config = dict(
    num_hidden_layers=13,
    norm_place='pre',
    dataset='wikipedia_en',
)
MLP neurons of a small language model. Each row is named by its layer, matrix (down: output weights) and neuron, and shows model dimensions 32-127. Each number is 500 + 50 x the weight over its row's rms, rounded and kept within 0 to 999. Numbers have three digits each. A neuron's up and down rows have the sign that makes its largest values positive.
A block is one neuron, or neurons of one layer that tend to fire together. Before each block is what it responds to, as a language model described it from the Wikipedia text at the highest values.

Responds to: Adjectives and suffixes naming political, ethnic or ideological affiliation before a noun, such as Republican, ethnic, indigenous, extremist, liberal, political.
L4.down198:516459443494509531527520466437529388487487447439493478443449522572512462520549505583542486460498564587605487442560516585500479478435500591532443509481558538505449364455497354568483441570540482463527517505519421534599452507511440471513443487530516523469463500547526488493484499477458495413

Responds to: Word pieces inside or completing the names of sports clubs, college teams and national sides in sports articles and tables, e.g. Coler-aine, West Ham, Mave-ricks.
L10.down307:560470554510542547569436530476607527543492454528448512468533560579515466509455481482510558566393416570551464380576558585550479498481519523502527501438483528403444464457502501423448504455561518452536484554576452510456512581583463539527514530548555469503437580363591494437477565570445469508
L10.down433:525549565488440505440449574521517519519581483529441477480517534453417491543492521521501467448525475474578470455542547565500448492445473465480549511620578515469561456520585473529491514446545549543508502487568479548525493495440530479503583520531508498517517590522609512552535458490521479441
L10.down546:474476536641479471517473553509362516373544490504528531551545475571536499430479441466489435482602557534560562471471461484453504491491518508531471403478569608399476531511514468469465609405625464543502491501439483467518434575520474472514502529462562548481458453489501558567425511473428440505
L10.down905:505462492482528367601551534518515567465507557552499473497400526460467563408596529451473468427578470560516466502564536514456564499535510497609563538538435528592483502577472497476450426493380499565333384567508445525541471473555510515464581575521557574568567517521487453378481468487453576502
L10.down941:546490471477617503477518451463524517534551531538479348486575534542483533546415513477541459461446499589461529570548477489503516569424502512427526491508525532389437567530500481514431419577579534508439475508540431517450524555496453495523528417449506423517536476502491521446414474531493422549
L10.down1019:444490485489486455479418458439552458525535543344473482398514446402524475514499527525584580457380474543428521395501525476462524572543523444532624565488528481411497525622544559532461475504545403533513514452485461541433508499466562551536502468477462486578521622511606429438582532526458484449
L10.down1039:485470488494487447515510441483512470456547555447577524473485507574482565485504515499485555470559433545514568341418540470434472562561637496557427460425530511482446529550485491535486488506451482478476483566447517538538513645568451511440475459535560456493507486535488527500409476564432497450
L10.down1443:459487497479538385548459529497535505577563533471440431509538408480421469528589534512500530488511483476471444480503465408457526507572517539544435475524514642526502485542473440541525505560481496426525502416529501498404417507390457504482521492580456505486489496493438377509523451499489461513

Responds to: The opening piece of a word split into several tokens, right after a space, quote or bracket, such as un, l, w, conf, re.
L4.down1391:548501664555416462491460499487490581500607577524385429486457498500533498481434572516500465505549547495516525473449551516466529493513478480469491464478521497571597441537500427506460545492515534378544610453489568438487499580449489448529494562513586443480481440436502546604526544428566536539

Responds to: Adjectives and participles (or their final word piece) placed between a determiner and a noun, e.g. the targeted, unified, accomplished, same, main.
L6.down212:539446474424603471445507483521464541476477468479511599428451408499539483519550456480524472488433431501474514538469544539552425432506523441482494478522511500495503465411490470506469510580549518553535517572566413405594456520495488511490476448393515490566587657508429548542394628542519534399
L6.down230:467517497391628491487586479468447548562510524523521434549375500499515460456578564561429520436428471481448600479546500528576508473610483564521463560491442476412557573456489536553508497511529567458549481493531550511491518481569458562486494535486482451556449597485542540461552396397561510501
L6.down353:470467501478523517513476508492417526419466530493482508493488554590499563584364497436508478410451557490588464504512568467516526514590553534418414488530477508464465411430563511574508410494561566444508478423483472530542593514507522498524476498520579556485448455454425488518518464440546540418
L6.down534:561453427441554585470499544533469533477499509508480522435400493437422450472532464475518478496523510482465533517527498575501479429466480554525493528573511488528536527537466512472497551501452396412661464502486498521500446464587498526508521520435445504520535677475625600479517455496514462451
L6.down540:437494445487516487489480539503485484465484489467536609437555558583525569530547460497513538499536604557506436498503541510578476500404504511444514552406475541554552510479531433539531507424555440555488513507417451618499489409487524544524563439457533525510539357588500484508515458494469518553
L6.down845:483501411545473519510515608564483527458488534568458455545544548459517446535518616561495459433415498513526532489508504506494464549450475613478481445455490541520553537454543490402530413435499474479507484448487468470514577443596525541456534477536407520495475547551529455438492554542558523600
L6.down1141:474492441510557486528538551485469684460536480436563455519420617419487518454510406558562534452399514484507476444543484526507587519415506533480465512501496491486452422460472468475519498430377527475550490544486518502514521491514428589537554480478466518505478515501502504503520498528582532541
L6.down1528:442535505472582472507460484427492509526517492438504401454588504420453434474487479434528481513408481541497454479510555424437523466594557510495603482518488453478486492482410524462579429510585485533536551463497444500509527575493525487504420536435472436569527476493534516490639568469509586449

Responds to: Closing pipe (or semicolon) ending a row in wiki tables, often after a number or empty cell, e.g. "| 79 |", "| 5–0 |".
L4.down1215:567510613406480488540459580451486578483545539421506511519564448528523512519532579513468408569477462482480530532544456555458481581611504473575477497502512433470463574520481629443467513427457474493406470546609494492435486515503514497480472465453586505433525471551480535557567441426450493507

Responds to: Mid-word pieces and function words inside French, German or Italian titles and names in English lists, such as des, der, la, au.
L6.down14:435483471505449446524457494509472370536462494447495452484513524397515470474520543511511437526528531517368507511455445425521556539428409524518455409465555517532451565489539480544439514407529492473536476556421457451428455647502449460527491435502477506479499488471491565507462613517425646437
L6.down536:547559473455502440565470571445417566534399505515516499461426476514589489431509532513454536500523514483467430437426461602444483490584525505496471518448483524548414391462541443481594481524523511390644463448534518522449564429545485465579475494421521519516490551503468549446484454542560508484
L6.down765:408445465428518491484541557483481611553438591485452540521527441539524496447566551544563626548544537485535555589502505460377480571584485533538358561459524565509400589449525474531491555478545469490504646463560510558433426442525484551476476517487536430462443493559537481495531460558495584368
L6.down1143:499574439495531480633444545518397517547490465522537538554475493548477504507523407575544490455502542503490502529523583526495521526536421546390450542417493579417547530484471383556530393408592545508607400511566539496608564450516358524419545479482516541463432581463452541437569444516497537351
L6.down1302:569534422483433499539382448492514430477459492499499474529527547533443475497472386514447413587543558473480436430498521470450473467453499491472553491454572469525419511552484545475534532555475575501482451502616447426423544523485534547535533518479536536471473493568437559466498571483453469597
L6.down1381:526571457392530459432463417486388538537495540576433526516504465460514398484526509558503504494451484455519543482543522453525440462573527507570520521527545525572569538499467569443608516596461438480527556499545513435512486540533531502505476553457448522601450504506440589435459450499560487581
L6.down1406:432458580439431402484520538519520572512524432575523561568554437431540401473537522532432467519475470476450535522485468558492485444488509527508488505487539535463482530520591594415455537473543495479476501488527442574369566491492463501499493519534507449509498463406450482502428523578528490509
L6.down1498:546476516419492475501529488513426549454468568520550495471532407414520498552454483407510496546470411651520430524486617488503495549505439508471525492404476498536529548456490581460504572498614467542455475473481544602431545533524458513537548449495408553512475484542426501480530524516460572448

Responds to: Title, role or faction words, and table pipes, that come right before a person's or group's name, like manager, shortstop, president, by, with; also faction adjectives such as moderate, traditionalist, modernist.
L10.down230:487472508437503425352544505462512433450534534508434547489481470433497649458499380432511460506565575564464505520492483547496505501567476429542493478496503524506414478544518468584552439498446572544452530453484583538332582428524523449457481565544490523568431446527513525432521521450436479602
L10.down371:457475467582561553490501403491599482575432475519542425538540468547599499511522521482508541593419500525484427446509420502496497472580488532516548541454492461384458552478465555494468470529452532547464404443514541460462559469403487495487518532499422482560511530523455557484521454442567443459
L10.down393:467474504501474525458530451553569514539508535457555393559586561485468444488507452545488469474533557528440472726544506411469474494438532528564570392565473407453557422522487380453480448411476461500479464470480447489495486470477435483538473506564536511528497427535475431429486432528395530491
L10.down845:537488522460515523492410460510509484524453491487468456483564510401500495566541443492511374439497530458542523457482472397518450479509406457515507391551452514510438477432529460547527518514508534536564519451424451501487500503558506600508481465463495489433505442424433572391481498502550541472
L10.down967:440514515442518441432475433446545520520495482471475423496570547479508568505477554544470417444512494559543502499480500480537537578459568562458562426475497519548556538470505574507482464517496532490529498409493591477536476574491546470471557586443486621501517598457535531432445540442480498457
L10.down1064:556504505495547523442569513533517444439522497541519421497496528556514446581588560527411522507521493488478521575504393492528475542485500535566495398486480524493492490483478434464521532475540426513527439472453448532479462400494550455475484547407519462461512509519499501516382508504448469480
L10.down1350:482464469462493523492425591500437462575499547410426498454462535467487573489424468464413481495452531446584486442514531442542492571435438509526514490486488494486471487503429528405478461508552492501418475551523555491492477608457454599556471455555536505465551505491473454524474506543482552547
L10.down1375:527470390517620448624620574620463544532443460512472485462558523447498583553531511584441467529520504473442414490476585518484504565419484459406467584518436526523539447480458506484466492525609533508464433541471480602416516504503517575552457444508523468575444528507487491422544415511475517500

Responds to: Closing subword piece that completes a multi-token proper name, often a team, place or person in lists and tables, such as Ast-ros, Emir-ates, Bas-el.
L4.down297:495565589508552572524448544520570490399450384471576474450484543478521570433494573457393506562531490450500517510477429500538489523487417508447583566508493522533461548472481443571461472434524516490557371485510586454459473514420501512471546508461477438492525514521489449558475436529507542659

Responds to: Word-piece tokens in the middle of a longer word, often just after a prefix or hyphen, such as self-t(itled), inc(arc)eration, un(m)ask, air-c(ool)ed.
L6.down68:526523556466420558480446502522526459526463457494510508494526501360496475435612505415472514498381533463502631580388509527482507450490551562516447449489501533511459489582470505512500487480454489490578516548548507494474430505470465500503533446516509482389483371515424494625502489481512416413
L6.down194:470450639494450528461493441447515516494507505520518550478466512523562466522482547482391499541501536589473525526532515433493439396589440497428457622560527542434511528483483420504465459515481532504515467602443593513484539500470485538485556532585584533565512568492481569482473421431562499520
L6.down338:458559553477407441489609505549469465552532466524453436559526557476500488623411503509459545591587552498423483480575492463481519527517489509478573530452453544445464480554434566549433483444556555525545478485461548577514454478488489534551467475452473474514534523450468450568624570486574508523
L6.down341:521504486565503393518488536545517496477506497421460479497522520468500431542503558443395473387596512510526527584552530481413547578414457536480515543531492535561398579515553495473477487475479410500461498553501493537550500456488471526511500513494465532553427497586484508499552479407560539515
L6.down489:536419529518567464541569407550526484473527511461540479429475473517526573532454558444444525486530637536468561408429526486516501559412542487485513514594483499508475531510524456493438558528569524510522590535517515540455432472465474530512488455510531403557479478441400425416478528425475513587
L6.down642:606464493575518482572520587563523443536461499572490578574525538540416471424502524538533578508476447591495510468535525502530497438529450555496546466432524540492482453560515521530547538521531492532458626447563491541525419473541471515546457340469334461483498499533544480515500422566578525515
L6.down686:549529603490389543455497553532508528525504469440567500542458625494425416431530446558521500449633434489491606477465448502562497579510536433365492500505519629529491549533495548588569506582461550444450508518451611548515477507532575500505456443494476508595490513498541537470528434499548482419
L6.down962:628525564481504527513503465461479484600502492541588494401542527529474493474479482515457530524429474389635447393540438430445482421419522511479435549485430499543411449557434394534562485551447585520468425587462529432469521595478608523550537532570476479532405513454543569452533500587552454441

Responds to: Given names or surname pieces coming right after another first name in lists of people, e.g. William John, Robert Lloyd, Clap-ton.
L4.down751:428559511547489535602496512616486487482428532501397448535496409459473498464505523525490504458573457517519488489503431497549468527446475497533556583538525580542550492404514507511499489494497527412501483463485488537442519476530441483582490456518384491459511456449475461394506473514498577521

Responds to: Determiners opening a noun phrase, mostly a or an, sometimes his, its, or the New of place names, after verbs, prepositions, or commas.
L10.down25:523470474564503447457494418483477503451517438439516532452414510633503426500603466527503509429503502472475518484527498481546507514452504562508505522351539541404471556552487676652524614501476521515555494513513438521487468504457384505548471510503432491540472529531512463463527531535488447488
L10.down110:415532517510496554486444528529522500569511518480453438449557494455520441476578451517558504478607541473534473435497452498437526584524414466620525500561494494603502514437521559369512459456521427478558456514520452440476525508491471499562583489491457395459451413569443575427485606374454496392
L10.down114:497525483522566506448483478407488506484406479469536507494440426494562481518447473484497533516528443547523580542475488564499464520475417517564545534581531461495487529434428514479428570489570524518532486442494401478564422484444521512481555464514590510521665527563474404541437447482530521393
L10.down423:504547460599579405515513560510451558572478516494428516419483437568516506476521555441592505429543505483531427510529574455400529584509485469561513461469554465526567481430556569498547461509454522462525488503500574520532572549518460448565516551504471526507521487585526524447563517418540417528
L10.down722:433600441507515429588505559524555548437526510516462487508470583493467564536394473493427477499440577454535520520495543489530566456468494500519431374517551543437545439521459542503575509435539444455536473530507523543545515447508485567520446419491490506514531571384473571519518406516498518554
L10.down998:587503579561474562419413479535475507531519449415492482496523534500441455559563495528536545364529479528505472443466550430508537488505569422393439514465501476473452504457569529464471394400492550608502528391523529537518429542452520519457464542462481434415431482479595524489460526548511486553
L10.down1246:547409522529494482622505583533501486441528570545527503465365494354547523508512538590591469478356495461525525506426501555599564534456576561516592463549491470497430554507474585490486545636428467551532476459529504565539542598539475528534601453570527433443525509500611567537580497497466504502
L10.down1469:535432452507564545627452416669484508521520486519469472481488507504492582486519545488499490512562486402512568566487489403429462456576533501530515491529505540484487523475534463592486485506505458483470422443525462487511490542476411497426486512550470375527508433519547506463501492467492526411

Responds to: The first token of the word after a city or proper noun inside a multiword name, mostly sports teams and museums: Calgary St(ampeders), Detroit Red, Brooklyn Museum.
L6.down264:470512473507477511468486454449500489541579543537518600411495556456573506481525559494594455538511555515513533477423396464507463537361502491548538477425525494446483479498472544498500401478358510398497514498478493516459541509410449489535548499453562537465460614492490478587530578572484532463
L6.down408:532476386466521473380524496557483431443625514602456423595517574465454484494465445540444505514469504486491543577489534477485533498468529444563489551533397544516603448525507502486509465533437491393455581458502528425407493493337477501541499581529584503451492525491545528528477521523450490524
L6.down445:509565426581513565581524472510570512513524559441481522529460445465387539510517496463585454511518508577464537457552552584429474473562378486443452535401503572485556387467587475502454539600505448489475434494417545370589499509407479482505495498499491497512564455488504549452468457492449492454
L6.down656:477562467445482564506514533572531590491522474519510478627497494500395534572434582511554545532476553564568576560376513421554514655565526478443510487460375518454427539492550575480581439406557471484502529573414538460502457458467512542424411515516464485452478405493423489504504385495524497444
L6.down821:425540407561529440447552416540488527535613486479441536478556491574503439591435506508486480553502502500470426487500503545500535526455537478434481603498507437529520481468448461495602407471499551475462562545505430557551539530574562433463553561572484540473530527461494517486466553485502467572
L6.down1160:466465476510618523513635526572553465464493500516527532440431427473511485573343467437559422467462446450552483515489495438425554556541582570534423441564501481571577453469465397506542444619513477377418533462500485514462482413498504499524443481421472464512534530549557530515520481471534472552
L6.down1402:343491523509491527433483480447508410472529448429488525458510439469485548454542488491507515458449518449501500402497427551492443532480483531477458496489496457518506546570494582480413496517441509500530472483420530466479537422504464537505490529584559520503456487516456556527470489471529473499
L6.down1521:554475493608488461512513563424525457454567492419507498450521629485412458521608600538560484520479421502516524571384534534475537432499534636418472463497539460534496524432510494521522605562465488420532502430462541576472474563419417471540528522539479459515582591593483538466532577573490571514

Responds to: Pipe tokens closing column names in wiki table header rows (Score |, Genre |); also compound-word hyphens like deep-rooted, low-pitch, hard-fought.
L6.down479:556474469492557497552454524567469499485474506540535541441535538404471552464507534422531479501501513489454523596476538441493515576516394552540435568422526476483417586478484470478549472452503513449503371482526435497467488566551443512560466464527549438347510455553518451495503386553524501522
L6.down619:521551535394566434597454499457500499417496499570469555465473430471438510454529477531481515394573457480470533435392557488451452506511517420521480484449510499511545526532405494466480467539476512477540472518491534588519450527478538537490515466483498564529344429454511498477431558544520456510
L6.down672:495475507418482458503560538514491548466557591508498496499499584444462475506485489516471561430411546496503478540531490481499443476515467485470427514540537440477500456583569466592462579411504517500501479462451500437420526584438590421435443431510550457547381513500357463584576510420450532553
L6.down678:451451532518498550463609501531569442491473564597483515473522461513516493446546414499465574479585455513428568526485619406447477435517463574493507511586518520505487435514470476565508414440493551529496438557498463559590470498408541557528522456554510483444477460601541504510507549508411498382
L6.down753:488529498429485522441466465545493557488512515507576553540592548458423504463492423482476525503460479527498542494532487510444427455468520578477502495460485466550469465476570519535470445442519518419505467556504458491450425530470545489437595495508500494537513524476457497392455514567491448518
L6.down1000:621466569442483496512474538526531565509516494530504487595592520514376498538535501499400555495554505431511486532485625545565537520505444575465471528472479448386468528578469476526521556460475496510604534449519399518480427412525518426503459458469484508479524519535506500442538472610508489435
L6.down1416:446436513506548491482514566541551485437502503561513514500521405441609521511447451479436453496430435466494627495552523452592490505569516440542440540480558562583383519455386452480466520583460485496393476511568513514485494471540515493527499502488566542521514490530581532544477470552437477500
L6.down1487:505542462406454447495500451452439604469525404510472467560577469553502515480483503505534539500542532458538497533402429482512480505504423511458467532545400563516534459553437608584474560337390508394428418454603484589486473542524603460493493503474485467463454502518470503483578465528447576552

Responds to: First piece of a word split into subword tokens, mostly the negative prefix un- (unconvincing, unreleased, Unlike), also out-, inv-, and hyphens in compounds.
L10.down95:513416538509575508485514544440451538464599540498521559533492550536575359461427418463492480525469594574530496511497401474497509554503439455491539512496597544534529512510462485544545486460582484479486573488430474447564505466461461479343423465482447471441524627422484529512503538416547560424
L10.down180:423597551513500374417443476499530635546515572520483470498521513479447492502461527441564501474448515474601397527458538563501474560534469454440538511525465517465410486553480482558562521539461514395482455470581411459483506580468494526498475482584476492502477542482516495470574515360571473473
L10.down446:542487431502497490553585569543447580557401511485452485500421490506522586523537456541525422506412528425484491519485583583484474575555504519553476572426537484577519499453547523431457516561470552488469443470533543514455604568584507519545446494525547475457585538468542451542508386473572492529
L10.down468:526532523483466545507511541538488542465400587531518488477536474443493453383444510536534446477554488485445457518588437517457450508557540543599487609447562521536563435474510511515478490501603491625460434371477529496516423585538540565446525420500535498490528502489472489516558633481527532436
L10.down639:510559591554517514398346483552436493455563504517522564514509436452561578485539548567504458476499487538532515431444487515476528484395436624522544483591519500544559587458463515492542443428547494511584530513535446474515511462474488425545506462476518456495383516547501458423465430455537479476
L10.down935:418521477416474495439587524481495476470501517478506561468520553439484488530428507456475577545573472554467531426560532462501572433455499466511589433465522417527508517620486402499373382464505465419494542544478508540466396494549466559525459551440403470516486464500426531465453540507515577440
L10.down945:414426572421443489529547494509507489525443460564532432468537513519498505389615499471439475455562499441444511541468528511539511421555499549542476547453496455491484545456451518641552525501440589528517509471462510374529450503536466553441477493476469535479539519565529520560484509470523464559
L10.down1252:583575516522498591524492450615514611560467523519506473462472406412601512550493442514566443444570442478537516517465511486443561449534475580606516491527491487466553504449450549517554479558542399539502473430514457534495500436537529631513419543458562578502396571479491597587533496545490546501

Responds to: Completes the head noun of an object phrase in narrative biography or sports prose, firing on its final piece or on an article after a verb or preposition: acclaim, comeback, sequels, in an attempt.
L6.down108:580517499518423420532508456546542616452517447468452561481534460478511468446432573434480483460548503555547425494417447558530522525481484543438462601503484547496557542507581384548530509489423501457539517444513516497478500543579459517445418437518517506438473400397416471518419473437504597526
L6.down183:546497543542558487435532461424451460463501474536512481489443556495598497584549507410530395517553579536464539520576606540539529564549493486505570497514523478480508537503465404479408351512470491531495538534448594532400469505641505407466521476477512455481439394449494520484399446570573457513
L6.down649:492590621540508559537541532405478524472559496450564498446519408488550534502546510444525449596538478573604534552448525510484507552537468560452553504586527503546456513489482514502409552440455375502453571560491487492480491466473542418545480539511457443574448472461476456533465476494529561441
L6.down738:537567482575454511614484495517464476398504489489517426499520435425486565567604525521438550520481452470499525533490493478552513583457460450531500527478522426458454407431529458445593513540511497437504453463494502475599559494612520535549461485485535439458548432478453511633506416499544532556
L6.down739:526448481515498536545531534489476519506523485389404461481389564477361556490481517524485468447465494539491455572546450549546475454594552502496451470437461607457556452534541527552475494537477513503487493559549490390513505424492541480544550521435456548499492487533471555526502500504513500568
L6.down850:449472451425504438549480491459451401512584523475429519495523551474539494521428535575425462532590508550554577560461479513496530458560570581520474481571474460486572472561530490563408434528487414526437464488496536491428477469532516580514493577594503400518411495447462514513541425501565498505
L6.down1052:491546486456386504469413526543437562466569465497493513487419589539459450556503562565479447478545476491579537528526518560465552468521365422427581420427541563550463496508482560395530529458510565543492586457498511429431415415578504496486510574508532481519545486456472555454490462528570577561
L6.down1202:432502497433538503480562403505540547432516605501392490524470487527498579550368489501521479454512400400441458428420498514566448537456545485516508480425457470520486555526525510461527540431455544490423458485388514455479536498556522480522397562494488537567519445447474529585467450515431505520

Responds to: Separators and connectors between numbers in sequences, such as table pipes, list dashes, semicolons and year-range dashes (2012–13, 8–8).
L10.down6:511499501497537549411500487492458534377447471504452557484538615593544425585437561472567501509430481524455498513490526513520480426429644597435523437408462497468520504504472532461476569396419495498452530532589442434531511443707481476545397501442437647458472420552527510517492492443550537532
L10.down332:555470574483505408496497586475546447479563531566502465472487425556514537439454512535541461505548450425509411480551469502576539456600434489412492479571512432485548536515555450466562560504447418508472472531526574535591494526439574476508441537427456456565461583549504429556574471461410525578
L10.down724:399542507516613363530561520524443511561489528485485566365519453395433463485401513573554442499410542475501538448468487466515471407463491489448476510453533380566577517574531531573520484499441455524442484430477555463460497464488488527553469480428483533430464459497414550641430449519541459519
L10.down916:500524436554540466509498516538503506477505495465426520525467544494456479534505489496429466473498449497517512493413463488591395474470387466599453534518399498430494479550414427538528552547431499531390425529534450433472486519520591489445496517388459477506495495499503507426424502576374527553
L10.down1062:485565421546540432489448515518504545600479480604478477505496464490508489440418541531457548489457452525510602450369491423546461517516479492453470627543501414486483495490486614441539431527471466532407509386474515466434496544443466515480555488496519553365484544428488491556547435452497453452
L10.down1157:452505406608515500560532575583556512519502527421451588553499556515592485597526510483491431493492513574509502609418489548681539548599552572394458511516529566505450443496574528561413578631560468524513526425431506464485483480573515521496455524427447442498554444483502576448529511521561376560
L10.down1355:512407440443519422396457513441511420528548519401435440536540483522509504543490464618488552556470564550613500529505420421561521516431532524411547573428432512435504541536428618501575479440506455457575552536436551511569461461590501502531468550448572596475589505505407485478489494494475550461
L10.down1457:456555519537554494581501484536536579508540428515495506468412495501506525494540629600511535443421498554559482493476601457484557481480596555488487512536607516567445537507489469475475410506490432581396469460473500497554602502573469494541477529553509428522571477532419545506443478454441491513

Responds to: Punctuation closing the last item of a list or a clause, such as semicolons between list entries, periods, table pipes, and question marks.
L4.down1423:434590518524551591525461527598488533584495515451459491444575474463537501524536582474414462483591434492427598478566450374550602493504490474520420525485428494451486482561488484455555468427537508492494424527486560484459583494528485450458508443476423425455470426491490487524523448504473399521

Responds to: Connectives and prepositions such as of, in, with, and, plus semicolons, mostly in technical and biomedical prose ("department of pathology", "patients with").
L10.down224:394556582524484530492470534420519530456518494509482475576454547422502457534464480493460580522454487592457448506383552417447401465566569430588403546537466508528506508488545489476559483613452487540593453545522497554591504415537549524564501544442456548460650589450505530434489508473478438514
L10.down248:492599550512527524428540533400521489557490550543455502565602576418534499555445479447535482548487554572532509622463490458516499437526470435410585396528462456539512536485468353375574451435491491446410550502512539505510471422505568531517486565446573448518489423529479532512459575536529505451
L10.down383:549519481534480418452561473515483528512461502595475493538439481433469445469441519538435422498594432522519588484502461496555494602452551546486484492472541483440455548453464503549422469515516543494465561481489428515472556469454647500515503461452489542527530435550381494468473606488500435507
L10.down389:492547449489556440569521534557490525417476492586482519540542501434437594526521429443558419529483566426484504534558501574539510480444490513454565469474524544533516466508647449624476443532514512594398392490466545574504524456505509474520502484515445466501465490550513492550461495528492444525
L10.down703:486469520511589450549470459533374511549505453518478524533460487504545568539481506524573526495456578525577425511488414478533549439516596572526494532513443429504476507499507539485535407516498551573468515502505465357570426484593457460453525438529470475374480463568417487512466529506429524519
L10.down717:367567499532508505445493538478368537337588463576516579411573503358492478409628464450516453537478511606521546410528540547426502490527467485489478524527445540462413448523529375517581532514514475533490495504468462516462392488489461445457575544455610534556431576453460538502474426522513496438
L10.down872:492508514586475513462517419532448504480491576538513518447479480500495517490459578571529454525485512527512482549502482580492456613555484493474526578486451479545382527507588438546424580542526475506521489568500514507515545483510493522507420540490444500462448515495508488513462581418505419474
L10.down1531:490479622519497484422434534492419425357519535441434550571464530501499486463575521466483513421572587470489455431467376583511471500449455497515454570511448503512562500424518513468438450556539488544596517541550529431481476506487544521430525466512525577492471453423525506452522543533439563463

Responds to: First token or early fragment of proper names and titles, often in tables and lists, such as Les, Le, Cl-an, R-okkor, Iv-án.
L10.down122:448507454526498471524504472504519497434514467495457562567525486470459470445526439579431449561507592528444522461519457460430479470470513421553456525479461509501372519542429480460517451463620469549513526516447580504467527566415354562481409520486474542586522492524531472557447493530473498416
L10.down340:499460530460480500485594474554424563484445487522462463481453361562478482472563458492420485490486501514458480468516491494528490565506461473430505478449469472499485451507502494495502536582517457489559511499582491469466539546460545452463428457405463570480427515500440500574533507506462420506
L10.down413:477407452507468501483535592451473513488500580566507460528550522460508495453523610492482555464516482437531477550483493527476590512546502514474464560545571582385459439522572503557502434519505488491462547513442437416508532456538546530436506453509491480629448508590476477532649459442463606478
L10.down808:542367472475484525548491551425464504494692592480494496485474539486525594505569551538589503503598552530491485541503549460546522502443546503547451513421526539492536474500512508532476503538487454526512537484515512512499559462572506490468463412490552527534476511522550470526439504437495488442
L10.down1120:377530461533516459500568521455470541470449484493558546489465608560485576333497520563458425495587560464564502509545534422517477525473458567424399511479519513534472421555566510543513423602454537527425437475530575571446501506485498414494566499432473512462432501566394526572505468515547550493
L10.down1233:418444431489584460513488570481472548532398537464433617562563442521352422542572539552497535528505527458498511605469549473417550559555538485519464528508530506500492506530462525395441444480552529458554524539484514467549565456466507542489465504507542521499445471541538448481567552572523500462
L10.down1334:430459436471485524430497510464478581677504491523454532486517455561578449464433501514600446344503449459563465445469522472478569465572495504521430453534472505483455517581527518472504555500468527483478599478453529523543464467471541573494509435492555621432409479466465531471549597510375467471
L10.down1414:514437612502622425475507510486456455542420475541458496585468511393522422475498609446485447424534483381572474502574486497513530552560531475482443556468431515451510466464476605513525516518542456432593483487444509460553463567519498461446503481497517486535533449543442451443431472394526566512